{"num_hidden_layers": 18, "hidden_size": 256, "num_attention_heads": 2, "num_key_value_heads": 1, "head_dim": 128, "intermediate_size": 512, "vocab_size": 3349, "hidden_act": "swiglu", "norm": "rmsnorm", "norm_place": "pre", "norm_eps": 1e-06, "positions": "rope", "rope_theta": 10000.0, "rope_fraction": 1.0, "qk_norm": true, "attn_scale": 0.126, "bias": "none", "tie_word_embeddings": false, "parallel_block": false, "init": "uniform", "init_std_qkv": 0.0242, "init_std_o": 0.0, "init_std_up": 0.0242, "init_std_down": 0.0, "optimizer": "muon_variant", "learning_rate": 0.0121, "lr_mult_o": 0.894, "beta1": 0.9, "lr_head": 0.00663, "warmup_steps": 30, "schedule": "wsd", "decay_fraction": 1.0, "decay_shape": "linear", "final_lr_fraction": 0.05, "batch_tokens": [65536, 131072, 262144], "max_seq_len": 1024, "doc_mask": false, "train_tokens": 615700000, "max_steps": 4010, "dataset": "wikipedia_en"}
MLP neurons of a small language model. Each row is named by its layer, matrix (down: output weights) and neuron, and shows model dimensions 0-127. Each number is 500 + 50 x the weight over its row's rms, rounded and kept within 0 to 999. Numbers have three digits each. A neuron's up and down rows have the sign that makes its largest values positive.
A block is one neuron, or neurons of one layer that tend to fire together. After each block is what it responds to, as a language model described it from the Wikipedia text at the highest values.

L11.down67:522546532467487542514499593540490429456524607540464365473529559521352448437407395553391417571523497483506560480474507512492448513501590543516594466465507508484447405458408499515488603457523502500445508543466510432421449452467465446472519444432545414504549449455494510462507473491467460459563546485475463603470497551490498542497559454536504419536492491457518557456561513439488481432478
L11.down77:522511490541506505498520422551579431519545477564533595522509474582508550401502567477520540496494450506417452476553427442497519448427465385556472620521465562483409476538469556487506556462435452571518464453547518434543522473528505571513543559470519514536486544486519469468472489459471498507432464557485498509604562425529471546575463519474523474392561450556495464457628415437485457506504
L11.down144:519451526526505444464521524522518523499485555453593523465469471501536509461374426476604518655597536450416469400477515581539505469522477512487553537472527495496526549472433493470529563634465541550562437457515467516533531455617446438553482512489402518492537504566411511398517461469468634475467513454447411496526574431458481487531530555479562506546449581507579455517414520477560464614425
L11.down255:453469448432462460555551472425484466515560462463530496518471505497539462563484371520557518487550484481544484488500503425446468549475517612443552467525513476585502479450505491555577524473468569523558527489565539495472613574562489503449481546581472495573538548440588409608533476545426438544497549474524462501489553550501463427502443564524521422465540459465488554551462442474473516494517
L11.down368:479422515541546366531453531516592506477453544565479551554542542468479522555509574521547516527513514468499506454577478562574440499453553477485560503430426573494464505483566481483461488565486576480496369498555558550496528407496478497529518521522436511445538450512509543545540466457535544506478434382496506486517461534556469558468536530440561523522530478515428563499483446466526517428474
L11.down453:474474477565480557567523537448465524508537488466572494502496456582502429502495448485585484550459500551522454498447514432497598432555510519438456451534512445480543466473575414565544553460521533614571383516516488491531491543523558492406360587508472487485550477442490548513546439387472465479549494407470443472470593575525546452513545542561573533504512502529434437481617431382490552430472
L11.down460:564469444495567529625521404485547605515436441480513531465523479514443440546569410564527450530482620461520593454491522579503469468455546508454496472499456576438468490437475495609511478419505448599436413528578400556581492519518489506496493518505495525479474564475388540539548492497496526524504501539524452501627552482535581489518532550435513469443429441525637506472500474479491492513534
L11.down509:536526490454460486576418502473530494494492456423521541556534500550495580595494545564522415429451512532601503538530605465551507479440480584499543530386668574538473513492428509483480454477513394554453434443558474509546581531557527526409466448523502504488534511493566452541498513415573462561557557494520441394468517427542394554532476487507543469507437481464410555446493457507468552482517
Responds to: Main verbs of beginning right after a subject, before a gerund or to (began drawing, started receiving), plus phrasal-verb pieces like shut down, split up.

L11.down55:506490470639513456470511496459487490440544470593459527426489500539509426554546427498531517434604482480538506482589481512543594448496496432493531544473513378552486448477550466567458498488487487464477415526521390568450511508514561420446459479543433506518497515504466542463466462419420595520524455525494549520413588431531488500461385411501521424503454584500522465487538511654532535520567
L11.down112:553519528414540579476501476515436506477526590503527485600458548488433454496387462418357542525474412498394494481530454450562464465480538478517547574528467433477508478416449421454490481492488450475476555417477464548493443529430522458459509509549486531462538528469443474507480546526468374522591496524547461585457559474372547540427541503489582554467577519552502615556557438557460472520538
L11.down125:522527435493475529482455442489539428433572541483509515545462448472504437544501477576386528474486512437512473530431515467566587402530530489568460462455472413560444487506599454564453473470548508446552548399500456554460546463488491506553535486543494425447376537450534458417444509451533491564576422470489502526514617421452495423445603479572481495563522479560485404513538514498573578525565
L11.down221:481492409480464511479475522541498457447544482521535614481460482493443484503427416419455592586496539521476370610494584447471418488464518472396506481473495491515403501434504466473589512450557435500508438532489450547497439466480561518575445569507450458532545581471491469528467586454484554431488462450462474559459447421423517439535503477496525472415544482541527514450555507419448533491475
L11.down349:556468626453519529461474485563534477487531520474602548556526557572456447419500445396417572487533490505443504533491510562555410528498419536606549468503534535483447449567442468470494477579545507490512504539484517469520473466572599501447495467518487480543480476420491532529492429463432542444506484515508457430440516556449574476496477522501479488531422555515641518547454449511538559433603
L11.down379:438460598489506508474502538476578504565548619451454610512475541474582516510494471510552496490531535426544452560562537495509554466494496431544429468498467460481476497511377434502528569440477471548573449446502506608438464479438615509478462415566562427592545431492436504428492426456518451622503474468476466480414503575462451422497533592498549502467466521542501550471499523494528562432458
L11.down504:520480561549553550516493528520454578430458425572535398500423476500527551534565449494503477495489419542458416520599586555541529463487494555490509648566528571459483556616480552454627493451408460390441551478463532443552560418564505433516497512517517468538514462544477427478549458508420573524558411498483530498516513490529549539563539442435573510522438458403528536513593568485512461415492
L11.down510:439432504461602464462476451488448542563390566542455583501522425486520495557625504434516498481452501511546445538401540461471542518469452521546642510568545484526447478481544471497419428479496493531492429525546580494463443544544444526640462587463504431510446518588547464461536553529555465486502541516481466555522577383502422539545633520503431500477490478546558537457478429497441522535496
Responds to: The word "to" starting an infinitive after verbs or adjectives like managed, trying, enough, in order; weaker on "on"/"On" starting dates or phrases.

L3.down407:538602456471519513556495511431543539470500473458472510504483619476576525512477464472523474560534488468513516511553526451487573526625475560523536571513523594598512568578469559522358520442510494538401542404460471543406469488419479573416541481472547558473465548385458547491527523387517465549588513478503517520526518449514520580432513474592461470505442487485609595476624600470498571484543
Responds to: Middle pieces of words split into several tokens, such as ag in propaganda, in in opinion, un in opportunity; also " and" and " or" in lists.

L4.down179:516459551493505419561514475480469397505501489506520492511517553398442489542577434502541502452539462583517503565497538474510429501576490510553495492374567421450437505491424480448487561488467406520473523521540542555532499451550436536578510564549564488569459501563514427535454453559438515538488486519545497379558428423503462532511433493487382477522564449480525448534422407576448518517459
L4.down234:461445472398586488517461524500495530460411522465505589451543525518448532464529396550498436461517521402432516477536562458497499607557470446565450496576579465393476493469560372507547671495483500518454562550466501530544490546539466509585438454551556485495530462503481470466513586572405538501464554543483326556470437530454513472483400500534472532476492539449504415546449463423501503564521
L4.down260:526506522530495599505514484482565503596521573538429586557547496505459522505515486433542483473436450523525524525539534579531483462548536482491512410524482569442463528459493639523441472439433542403507537502369533481449537567481457508482512424559503591480520503484519494451561484471419517479482555598434587576513492488445466466476574573454484443529494622422418447474553449442458412543389
L4.down273:468556475512516592423517575507542528586528564478536507545562438434431467520639497528521576594481580583475376516464478469493484540512525501477491530574438505418493486421465509489492578426500555552453471538622505412578469466490475494501546474489480529544663510513466492545565535545528479451495525520448431496538436543499471514558468394570556445544516501586500521494436478450499521488489
L4.down348:455556543472468503420494556582523434404561500483542478516442610388463494513482471560425533550531524597442572492426482488443440552512545484491430564470475431475440514472502545597500487562472460502505508458546498539459443479533372575499465445487539582519587465512518526535523485478539482451456471515541481475526438536495507529503556483455455462586548444503576520474506449484510542536449
L4.down401:496498515484517388591544592565468392440572484440602468471541432447440506514482482525554507473448477466483509530467535497542492470552490481557601566541502524419492490527444557564553588576446485483574595391453461448476428472553461506557423525541504460572469478420521499476489472505566501412427502470473482457500504485511483539461441493540529511446513595506533464507530417567421488523452
L4.down466:481611497426540471506532526601537430585468440464469472487495567524446519469492496471463543492561544479525453553519449500491554463514589468515446500435426461330443473505543454428597564420579553494474596469492500484488478431594542516521490461413578473556505448396538523495464520475460479401587446538534496502476513469516539484513491503430399451478528564592495448534636467435462431512535
L4.down491:515509482532431481443581438523518490419524533493548644530538537574515460527528515549428526494537534482515556446487546504499468590544435500539537482492493442581473544523468545524459521527589495557522510537562543481528489535537457522504563500479517479559475481391466468486508479488467509456504560396451362521540559433419533426521435416533472482496641479458408500500563404534494461480391
Responds to: Final word pieces that finish a common word split oddly by the tokenizer, strongest for ult in difficult, also ks in weeks and ate in update.

L11.down9:476512497525460547505556529511441437449402490506419493426470566476540506565448481438490544538521464480515504464497499531550463562473468391508576501461499501504472452532539489507631539435473515545555421513521512540475463572486538507464487544439602485472481506516527480460437453542455492482458460470495453482462475534468530532509423465507513443472457550431529489519503432481460551422538
L11.down14:478435471450479597456501498431484524439476510504437520474504443500498477511501501532495512502466446494437472422489552478481524494528474507456458611522463561493496609453506488490511528433530480534539525555513526452465533522495559525475511553442506550600550515462408550469569529541507485490528589510542500477564492427512550489482459475476533449500464442459461394478349548483455515537462
L11.down88:449544448551466534420535505450456528455522548453517524497540502513574480531567490521542483594559518402535525469458397446481468461536466602374467477536475503536540502517536443497548488453547485496452476523488473581443522479527443446492449547523553479462501425490486512519484493494499511454502479484477577659493614546485454436512522536520524450499401566462526516496463420488558462509554
L11.down107:430509520422530412460444546505494526448524427562620495502471492460496532474434495463443506467529509535412543500558526447643512488533418516533461426484573463484523533484451453500423557448522608534468559470523513522459424533476402518461438425550504549490445504481421513468479474499507519500471565545480477490531529418486416521500527510498574508465432503488381452491475527511479608521504
L11.down175:483532460499495521498530489427513483570456509438647541485541490555594471461421403466484502503535518464430498475484528475388514501531537429486513444499452531486432474550529443343485515456544498510467448471518643556492480525500521613539517442564573580477476438421540473482486499450582463456512547550421485448525574523518547537487392468542619401444471492477463456544460476420492562490459
L11.down181:525455530547576452499536494546539516600450548391482522532515512520468441565546477462527437508501450508542382539387507566421502526510531524475491456527500443489574486518474485551504484526513461539509534544454607487503547556415514558525541535446454554523547552530467478482472510496585481459618478546509473387470551538663489441483461440523419519468535504456520529534566564438488545518561
L11.down412:495482478537433503481568409403473505521438450535622508543524586522466488531419459421614466508554450496533489436529539596546479546546503398468457533517466530437453476495581429469505441549499544629567449507511569520500526526574406522559543476598534515463521418412592590493546512518525528520534465424536544472467482411534377516487560516438545476493501477542460407475561425464458644460517
L11.down508:553436526478511471463459539435523545491554520560580423466504550464436571489517427513523572592479472504546519419445484511413500440581563499411405471476546501442590540469523433549562480489493497472412484585500432453523541421496456420464479501485523521503507465560498526524545439482549562551427469396482410499449428490418428446496515569529573514453489545506507505468480443578505506469389
Responds to: Forms of "be" (was, is, were) as the main verb right after a subject noun phrase, often in Wikipedia openings: "X was a…", "He was born", "is a species"; weakly "though" and "when".

L4.down37:433440567501481430558580521443501393448565546558441472528472645515476592458507416412482514546477557452524509400562542466533565440412483515429486508407453603491505435505575508518511557492505486540526551501459521523441623472522462488584438522472550513410473561552541558450537495551388549545542473422535435530507597548449516440524500481533549502486538472478514550468376538386517430553514
L4.down69:487479510420491445467483530565504470383609504539475524568546542454478520473526529504469515505520460579483474474607502535433469498522565484477510522578501473555460464480447520603414455375528464563478462518464486404453466534493475527501492450519457402489482409449643491567467550417463533540502483479427497447442462464515430529580556499473521589417410512517562609543410505475555487466510
L4.down107:499465462468484479516469564424567514571519561646464562533492514476494425396524525439415555510491485533486472537470583505532465582379501511591418497448448525546550523515473343442547489456468533446497606538503514467575502548434504487519541458529495490513619490528488476456515489372505459528416462560539611538543411459542462470505409501575491514477450499472501434442456553495539445448511
L4.down148:468558552565507466527595498435474558539519514434495462457511618499508478528512496380549514533413488408549554463580583535463491504501493458484488443481529498480520566439534492493497478423496526543511511565446524507495552448474455502486491562460447373505500480488473493494579497489444522413464524424524485480504466556438496575512551491549535544514473488560519473451439530509474602420471
L4.down174:510528529440418556445498476639521563518507455412479497497493468412485534400402385446422548519621473494513534573431404435447514532515530484473474557552485451492479416494538486445551567531501481515591506532496477466420507541457523547478444538491537516474570538419491524509477483482443433444537533498524526424554512517475562524531500447470506500518566454486548452498430483526492604475509
L4.down195:487469587424538546585552551500430521512562519465479569481537487534493477517484528558519538508537603487529578516511619550512468501530468509543559465540421424457454491612518472597481468464496590456549582523450492516491506490482489596656564569489535548475542514420523512482512529532563617484448503452465474545499405569544508539456533408515448561485588548529413474363499544532502581512510
L4.down424:459538479486541591514545461520524423528479540644482444534497518524448485475505443554514522486547547564461495472480485502581471536588489413433503520463569442493487551562530429502475528439443493469444462579555592472454550458497586476534523478510419536503440466575561559561532483519575378483511498451493463602514470441496410463459516614525481473458506495453483494379474525419563580494458
L4.down479:538532566513458436520591542538443555486490460474430523520489488454496520446507471481568531502485439477457498533561514553455486477540515518573562467535499363470478517429586421490492607527488462493536508481498488414475481521599541479476442534526458547414483498424466533587513478555432455521685527519408484546492472458478534572626431549451451468469408552580548470482468518465494446382467
Responds to: Month names in dates, chiefly a paragraph-opening "In December 2006" before the year, also "13 March" and sometimes "until".

L3.down139:476569494487477575487503488440561556506645498474400520465491543526489488468565422463496521487477488536542513511533422491554437542567459562476485481500447497421467508456559516569432458506524545584534557541578602429460530463485580432467434557470534500582541477528529389492558485482519563431532450539488532464465562481456520441550556508448519549441566488548532556512394534496534472543499
Responds to: Temporal or causal connectors linking events (following, after, prior to, decided to), plus closing pieces of split words (opt-imal, pot-ential, aud-ience).

L11.down104:504417532589504542458503552563470510532596544485446481528530441572480475586580457423462472534539541391496466513418579527492452503425586506536517516363490491586544363432588525553505551501428443483442512471489562503529506551484506490549501475505468422536565471594537467505526466480495442463597622414478556525525550589512522453550547482512508567479440580495504417555524496467512561637457
L11.down172:410525495512522529517469484478524484519545581512444511504610474472448465455450461391508495536518500447511481506467550557541521494657402552487541523510462480463476447426515556470463482478460469531530408466470432502479449509478581469515564500430464486516529483511556498568458491504492534426581433601504526490501484554440464503496484540454467416464572481468542555452529481470530565534626
L11.down189:536430440529520525497496495564523460487500443540433376458437543384457533482480535651450514484504548485482458559453536465575518419493545411478558467512520470468502421380502555515483553417498486526494434538458513458490494450422464503417545477510467561437525492463474543455498462529401495465435495591536494509532479455565482474512533521452419497583517523441453359486552533655506463433536
L11.down215:443481519505529578516489501577586478474472509500463550394488454466561531529565452491514490534507629495549471505455422510465468441510576474555591571542502509504524482512413514535489566455452543483450423656463504467558472487500492471579430491413524500470536507545535436549494480517487506424579491576480465484551596395457482511489460478517440509437528492435495586459678550535465594491539
L11.down280:507573569564502416528462443579558518461550521520546482493373553486532441575525476470444533510459502517586528531496558361511558562386531562574435533553568533539412550482480493492504485441477497509551456511542551542483486492496488543485501464369474519487517507453550421460449501520534484492421624562556546505533529430540498514459460557523500552486394545532454561491564483562372500521452
L11.down430:497434476483436515531504492578526572514542455496451518463483512525613516573577476531421558560438515483475500535588528518392515497597510498555483511497583458497471512483429391596506501555487617543459475424501435510542491488486422498530453537451471446510547541510555451544494473505505574519431474530500467505584463436513540526542509547481414522457408502506438537532555555585447556581446
L11.down436:523468503447565506578572515541573500494393519530550448565487491583466495450531529538596505535527476421438564435568469508555506428487554588497524514501503432503492369471507576410452548533471560539432512478464594500518536520487458460491570485572451533568470533495513462509455495383506459577510452515522439456576466513566554494579528543440515522515463512495479534545552537565556533453565
L11.down503:526486408522519511572461473572573514495402437500370485429524508568486525460468473423479472415465419479594514534559590517477555594364417524430403403518565497458513473520508378523454479504382467482502525418487460526554489437516460484440419561497421550488489550567449479557444472510500376520525468482394513529471480530560509450518497496477503400444458455587472503484492526527431486534522
Responds to: Commas, "and" or "or" right after a noun in a list of items or topics, as in bedding, furniture, lighting or love and affection.

L4.down105:553422501471490569496564526392532489506479457487433499540519426502586478483470476567574465463417541385473579475443479508482389478363424524455503444502557448518487489438448531437546453454430451495572471560492512527512627529535471445538495456421445528498493531487484593508530529428505504484476529439422458453556500417477533343532500466449516478444450534540532493406525481566493432429435
L4.down131:458533596492514481501544449417513567504491516500514531475504506476488506514470529461392437457548429487650514476550488534513460528514420485517470516612544428478503507557466454489493428542496579481495519519490572581471468540469542463538482464546463508626482440561500488450437496413571446496478552489523551496467360460465501497459408552530445515523584489461615590579513461492449521432542
L4.down192:517485506458580490502482566616484354497493520487486524480493540445523622522420510468468472554501494476505418400537441423467458426560437525534524514475522447481509495488525514546590574588520512520628558487481457504482487538523500506542546547589453490503476541491571505520432593443525465423516500585501461545523445462413471504616472479518438556531412410486496455506483478472496475535544
L4.down335:547543562498540518465497520670430406534493462471504431542455431517479531404511556533503502451447488431511514557454514485622538439494476471448536490551512447424445556542359479558458509555468505499565466458549447560513436508470503472504469473401486507485531524497447566600499612471540492538474399530524558580504515490516560477494497491509418557488421490570471385414545508451514564586563
L4.down346:590536466521390459552518545569498481460494434387526537485388495498519527516502510592485439479593520496500471542505507571449489504427480428526503561570491586549517482520452469442428619470430411548472474523532538514540549521473528502452503599452451481566597465517527485518539476487452493416479491471492485562525569379455529450437569530490469451539547448578466419546492557497419513469467
L4.down430:493490410535384386477527455482511600446455505470449475387461444452530480521516511494431462395504453511608540533521526448513493590505427470454473525529521493452489494437496480578462493520520492545443442522447485540454463497478564488510479556488461535460471488516563484549538388501497488505437486573600562506523507476600586528446461514512441500438440521465574570433468455602473438550423
L4.down433:437535530474564488507482503499543509513516468469441476495587506518471490544569585521561511490550497551472564553466505590542543503480559552475518558549419463485581611434461583488462465627452557454555485398462470520465521547498573505499504459573542509448507480475532577462501479448508485507463451502492493447467499591486533353628558492428475506483458472563547603533564451605484530491477
L4.down435:507550444514465614488434535534476471537558444515534536497492542511424531429477529537481555497499450474501450541456488572440401509509417468510503558602418515459522488469491498470561453537584532443480481480601448424476429508560497560498498503498556549433652478556449542517529476632437533500527528502478505526446420560443495501452571573467498468511490510505437539545477403489486461408460
Responds to: Final suffix tokens that complete a word split into pieces, mostly adjectives in -al/-ial/-ical/-ural, such as financ-ial, bi-ological, cult-ural, experiment-al.

L3.down237:505509541534560536442560511572479461417521598471588533536480533461490466522439446453516409463555585405505522597490496483525494423554572536469514497496518425438542524493607478463542507409531448502444435461510464512509467599458546473523448483532508403467536490519529592546470498452487558513426443439541416516536553551490524539515503426485505531473472487527553533503613489431526530470539
Responds to: Fires on words right before a bare verb: modal auxiliaries (might, would, can, shall, 'll), infinitival to, and not, e.g. failed to, did not.